Weights of a small GPT-style language model, trained from scratch on English Wikipedia: a variant of Muon for these matrices, 1246M tokens.
MLP neurons of a small language model. Each row is named by its layer, matrix (down: output weights) and neuron, and shows model dimensions 320-447. Each number is 500 + 50 x the weight over its row's rms, rounded and kept within 0 to 999. Numbers have three digits each. A neuron's up and down rows have the sign that makes its largest values positive.
After each neuron's rows, "fires before" lists the tokens most often just after its 100 highest values on Wikipedia text that the model never trained on.

L3.down692:468554514516607512592458416404536525517520562465528486541578600492543526643453471500432524485582489487465512462470493507568406544610489504604450527459499540500407470539430504468501491504460472477411489436469472490393406494529430512544514468419469557549516576536504483458359500416547382529532495557535492542600517497524514446564513503489518541505423527481494429498506497488514561545368
fires before: "2", "0", " |", " |\n"

L2.down362:400545472529511394496612441468487578542474515458526466583486428496508548471523522487470500505514522523439494490518519516395509485545533492542417517431496550472477515546554499518590666528503494520394649518394505473498546481467577574535503502548409579580495481513510491511559580481454549502424502555537448493464517501514478544603446464452449472374609529574560520559490467494521472615466
fires before: "1", "2", "3", "4", "9"

L3.down618:472504419473528512529478474482496502531483577448616499497515459531457455552621522555528499452508569530527534576486491496484499452401545612472583588502531502457441526496507433514473498460488485470505552571514436541509482553552457531539422589497473444404474470470490594473543460483465408564493496535510436539441532425496508592524487456525547537406502450517485564575434459514526575595522
fires before: " ", " Swing", " .", " of"

L3.down736:524473446428459402524480411509463450447510484463481509542502498565541562571454564543401502480481463497419579425561459469536503521438450510544562511517479477504522518595428581461535526555393500552422476383528460478553529449491493502466560460542507542470511469490494427452555407502475483522570485458488556452464555513477465527495524578557569557514491499521506571474474486528502472508509
fires before: "|", "-"

L3.down1322:452524442529610465473485476445467466615469543451504494478482448463455383498501446621525490506414554489524421521525606501432473407512437604465614571505404468504511431510529483453451502531485465516500488437493478478488514483575457511532512501494454480464477521510513535560517451411482484450530530531542486395439537466560487519566545453458491518475387496559438476405570482460562577535427
fires before: " ", " —", " Votes"

L3.down948:412506504509544550518495449607521399552526476438517389514514491510559555541451481540402601528515409409547555572532482511529448467474477442547440498540507480501439507495543470454417471559502521495451435460553461472356518523467464405481583441490413532470470505574405388507478402421502536449571530498497484428536513547445562531466491533514544532552539515480567564546458538424505479537585
fires before: "0", "2", "1", "pine", "9"

L2.down1035:484464574453513502516497417469529463489436446522469511500406533556481459473570525448549517496504410467469496474427460482496532423501570481467526505484481601430483497444498369566496468508480457520558512551588477576440487476600500529537427514447391405477479507518530481428493455520443455541499485496505580491464430499472433543405507506486515429518539439648492500570497481487497506436452
fires before: "-", "|"

L3.down14:458484503406439459476422620465513427601469507471520480434504425530492462371426553535494469441490437501546597503461442389445484512530478467511477540488471530533498532547495510463486480514503498550464516453469516497513443511479475461418554493473517547551548502431482584447483560463518485518520480478480515496509477448531528680495443498512497437552478488487434556494504444483427513479471
fires before: "-", "===", "|", "=", " ", "=="

L3.down324:511558614457556519562549499479561432545396427561481595441479508598454615490425463493595526588492527557482487489529455537470417522562502533529545483488537497485549477513545491548500511474520511495588444544567582507507431579467553478514461460501474537537406478488570545486504505503503490495392484527451514518575548526448506479445506461417422441599501613477497472562634560477488547422534
fires before: " "

L3.down347:400504556454483447488564480536475451515507416499472593539566546447513528623506415534505486502474551502494450412515495495476407552479494410428480429525384466530542495528519550543553551482516457460501548376545434423455574510433462579497524502539530445529451635527527457488412450566590513528476426513524502587517471488474459550477501427539487434399595457511468503466460446475443566536470
fires before: "1", "2", "0", "3", "4", " |"

L2.down809:470480476515559561514429542491436507516512501489480378432461405561520497490606491558509478531512512556549420475567516595464531410527530541463546442499467497568444514463527495451564502457490464464487460533557537480470536495522538453525539513387477582547505606511457397523498445527538479403535450496523531503426529548525572420493466451543497474498446548572409456400419447545480599466546
fires before: "1", "2", " to"

L3.down668:553504458555546447524397510571470440537472536554463485464508488541494500574507527511560547532573602475506488537529543397512561511490439554522517540524468502523459585431503520425475398460490518537493444540584548472474487551528540507549505519545573479460537575488516428520591529503467463517486484372465452474551537550464490478481393451504476450517426585484557546552539551472454482449458
fires before: " ", "1", "2"

L3.down184:406502505514623462460529477484522494477513511574496521407516515437496448544486511509500438432527463492528536503490544524410493485525436428480506530449531416411489542498480494426405527414460494459467420474466508495371564550584565538454474421529501482607488584470558488444472483545434528438474493524532480461403453478541537462532476522531518494517416557454529368458484480513403607518481
fires before: "0", "7", "9", "8", "3"

L3.down334:415518531607483499594486507461494411601502592447424568429552518537470532542467469406546435572490447514490552452450453471557523473583612463506519467507493436459584481523442551537455533521509461401465503525525523487521596542433519547518531435499497561472520455490474551498474444500503536578405490529469514506570464490460516562544491575539483449497559562497515477447507556448473421453414
fires before: " ", " −"

L2.down216:441525484448482476552465575482509475384518496476458401533524548487490495406515444480516620516463494424640558574443478462481577504518408455533488523535432480449465527405553479523551516531541451494522528470576541479483427592583546328482510482543495441540457522525463577484449543495552538500515495560548592470514436465523538552479493529476504533520482459501571532479458555559448484548576
fires before: " |", " |\n", "0", ".", " Oct"

L2.down377:544491468463433454465485560564570412503556408581522469499536601517542439503551444435489422512513408503514423509464438407486460469526545512452441551489467557498485461498417472499570493509636510458503444552452528465429454445528533526440521502427578457495616414563531511500497559530490543499510426506511465502516443494535493553497473525529541476382443532469534445561501427492460427504461
fires before: "==", "The", "===", "In"

L3.down934:495590522472562481440469525405391543439534516525502466504514566460465537551481484509530480486538379592507392625562509604447496545517568490474458482451477509440512540473607491438479568472508573528448474520447534395490487509447505516601653518480437480490539484421547482579617511462597433541581484494559448529461460591544517460533471555407485543455555515510456538543491414570542434431493
fires before: " ", " |"

L2.down783:436508544488492458457556570513521504507480485497482447434499471501500366462482506458520465473516508386536578513400458519469424487428518513478546541434427433492469582510546507430475553595453569543525446584447450541496495452549519570546417512458479502519591555541562538604612497525474588529545447447649430509470449430563469572543431549545488456601462441588513506525458440479470561581556
fires before: "1", "2", "4", "ug", "6", "3"

L2.down939:489417563539510612397470417441463487517485487509483537485418537525566563585400442433516475564560477528477433532428542460533452476416544417483495582542577432530489447519561519445526417445459459583540569526470479466519562536548580557547549538486463475514511469538480561488429577508495484501540486481483506485523423517571503432542587485579535501543493430462492507444569415457546547450473
fires before: " in", " (", ".", ")", " on", ","

L3.down216:472570430443478504403591479500569495525612499541429495502550545464558560440526524475485571491505489466530522568548517486472569489460428572510561460550501518474438479433447531524427505536533462505567478425470439531500516483522437472523551549372528472541514400467431501515530489531449489548555469606559415545455406586505400572509535494539503590494471499554411458640474468498478576489499
fires before: " ", " A", " BBC", " –"

L3.down1102:421451448512448594436492489502509531537452445514480537491452543513528490420561518462543451537469439530519495505482482493548533517543496510491518485386511514559502497515497555479481448448489519446464518616603522535461537476523373419645533426408495435517466535530521520433410484487498529514519557391495501482573503523498583493510542487539547553411554530470434466475501563488591514572526
fires before: "|", "|---|---|---|---|---|---|\n", "|---|---|---|---|\n", "|---|---|\n"

L3.down1145:488446569432534529477458497478552470455551478586523494544503564496494495482484499469515444504582532569441473539482396546546509549500643504507498472493486471510466520505482427624435456537513524387482466533499535577493564479521494562511544536476542380556587458474516544418609475467454480547544488554502554541516454482582432509566410551438466420370563526573554497425478439573571543537573
fires before: "2", "dale", "5", "9", "6"

L2.down1181:502465487518547479517525499533464500475504499467465531513422359456532433497477510446504511465473518440518409479531495587638493519539497504546532514481483434536516471489464447563509461460490539449447434449627503455467507429427524548465508570532487505511633587411580575483414442515460513501525511424439497521437452545493414497461453585467517451578497529468486486573491473528459400564556
fires before: "0", "2", "1", "4", "6", "5"

L2.down933:506472543555574460579492489600464469527512456492490520497479485558583418463520471488508466483534456576542511549466455503471512534493431553476410502396519520545403527431444465427524415459610572398589526460497566460479481510563480515461525513511442525496511517486502532505541529576546563493562400537462512502446419521496567556482445506564510518539490568512452510537525436565451495485506
fires before: " |", "5", "3", "0", "6", "9"

L3.down567:574378472389536545515531553514378464527542473448451498589445466602519473517470551506511441488561481494454526593456515506515509465519472513493470518549489435568447505489518452486478507469502376533463553483455506512513544499489510493456502544492449491532523453547513461423443484493580516438474541514519488490499509467541503503556503577487484498435416557466508347435483548507419535495447
fires before: "1", "4", "9", "3", "8", " |"

L3.down322:450555505591591583441510474479469422466476516448513558472500478509487528603526523563480517508555508508570435489502525500468419506461475556563463477463414511450501553437524436487425487415447546550371486497465515516421516462423459544515511565524497402537574548509454538411540541492483599480462420562507481422555477424487461428570570599553503542576522553557516546480461470522548423516489
fires before: ":", " |", " |\n", " of", " for", "|"

L2.down1176:467453451593546517561473514494423541526542541497376443520541555473478493518567578483485504598541474555534463498496477461489467445512549549514463571453416560457576546510407571473506505520538528479448526521489499506551535530523533501435532557374464506490469480585566504526470445531565509507487474461437490592506536478484501493508474503571438497457486470602497506422498500425466474528407
fires before: " "

L3.down1025:496514462468528548517629521432480391502566435511449530483512455461525449546527533493490474509429361517519549636503485456507432510565465482540558484500521499486520539563430508451452624488432513491436553390395506541461478473515556431450521526434547538589467509525468418530457431452539465556622500496464371567428481552468452504475584536523493543433518521486458570498510540606448462485481
fires before: " ", " |", "|"

L2.down637:550501398547438562349489475487458489564454551553526496578515514465391451542534583460520531441430479513509447431569522558418468470448530499590466497452508534457493490552443515532481535582571555524440503526482477570500477518520520481476587522531513493494557359456517599529528557488523556544556436588491462521504471512546519501486593503461506533410520432356557555537541531495439466489538
fires before: " States", " Kingdom", " II", " I"

L3.down820:512572394462587476494456529494508472526564532552544489464605499464427511417522580446529497482508547555498489521472553540499512421499538478499433467443488470427634513405493462448489558471525495463527490419498485445415443471529462487567574471423531444524433524466546468563538447388443534521579518449494446480441491525500511504593491517482548488409365435526445483455533486483527524607492
fires before: " ", " T"

L3.down408:570447525520468551540512514517482411524525445423526542459453539577486496465512549463464466554461588486549563455496509477492559493609472491478508536541482489417458592464467511415473428565542566435485496545435387476518591526498443516535447522568507553419460615414521517509485533581529456489543589450491491474445461435461407521525422390478532417582483476501529538624437461517413493450570
fires before: " ", " +", " ."

L2.down562:518468450474490481514540563510496530463487544546464541532547563489527452512527496443490520497559469501584515554433534498645552544538507527589493664528378566453522519486638504448609511501545493588484586402518451540569513501475467530567473484486469508573478546395614486430502490446491485617433492501519460527548461461455467548478437425471523568590580469579604578513499468489561424484491
fires before: " |", "0", " |\n", "1"

L3.down248:480601528392415474429450525521499443531375479390512544567437482540417467482488496495539458518550466448437483457451550534432478597477581570481508441450497514437439554523485521554505493448538474502451503576528577565542493584461593441544501505546482512536483488422535553363508544486544545528511454520567464603525583479454482569513395452529411475475530598461567448500550550506468439556532
fires before: " ", " |"

L2.down865:465427480470500529492537535461544479564438512561473515551604608471426422551409517571426503429455534501527515451487447477544448526459421427532418551456519553480475498488484460477522449422509467495657492542478528524504382459450508545454550485473455506506529523438468550535439524526512541466528496537515531480478429491518534569624493539472483514469548529467492500569458479472487426529461
fires before: " |", " |\n", "."

L3.down937:530421447512619566525453564546530527398453469498512493498513560528421463542537482475581510561557450519510424540568567424598575437483536555436534537534580466542452535425531498510492505564479576479437441479563521493497470543525548536580528434459473499535617476501495465525519461448552469500423448584511537496540462544507470502497500505491516505420494505506507466462479528599472585541500
fires before: "1", " ", "5", "3", "6", "7"

L3.down409:495621531508511583514505436452550504481467487523450414510478434487545468486499420422478484529554509460616504516497458492420452583512492484441461459495460543434453406464415564535491560537488486490448441568423516498554490476536486431363480477490537474512546460527523506487454505477477479531397458544501480542579439501498471488468502529583427596474493449444544422528399472513496478499506
fires before: "2", "0", "1", "9", "8", "4"

L3.down840:449433444464402533569512448465443524556464497512416493454596482432475461521483467476492488452514483464550438560556510453421519452493456527483510531448532456534439436594478541501382492505500462498477548434411472528442449483451482482463548530477526626461549474489437448516570455584456550493454458479445502548506484530484577464522483499535436490473547501430565573453493501423508460422488
fires before: "9", "7", "8", "1", "4", " Bru"

L3.down1212:489423569386518498561469521512511451504447505504428481430533608538545538496509585563476551509486518513467427468559455531463543438520549532398510491450410550556510493502385492542486581456554576463370417455470457608505509500510559572446609508438500482493542489512489623537412422538565481504496544464494495540540433480541499561552420520524549510523465553440492507463420452573438479460518
fires before: "==", "The", "===", "In", "H"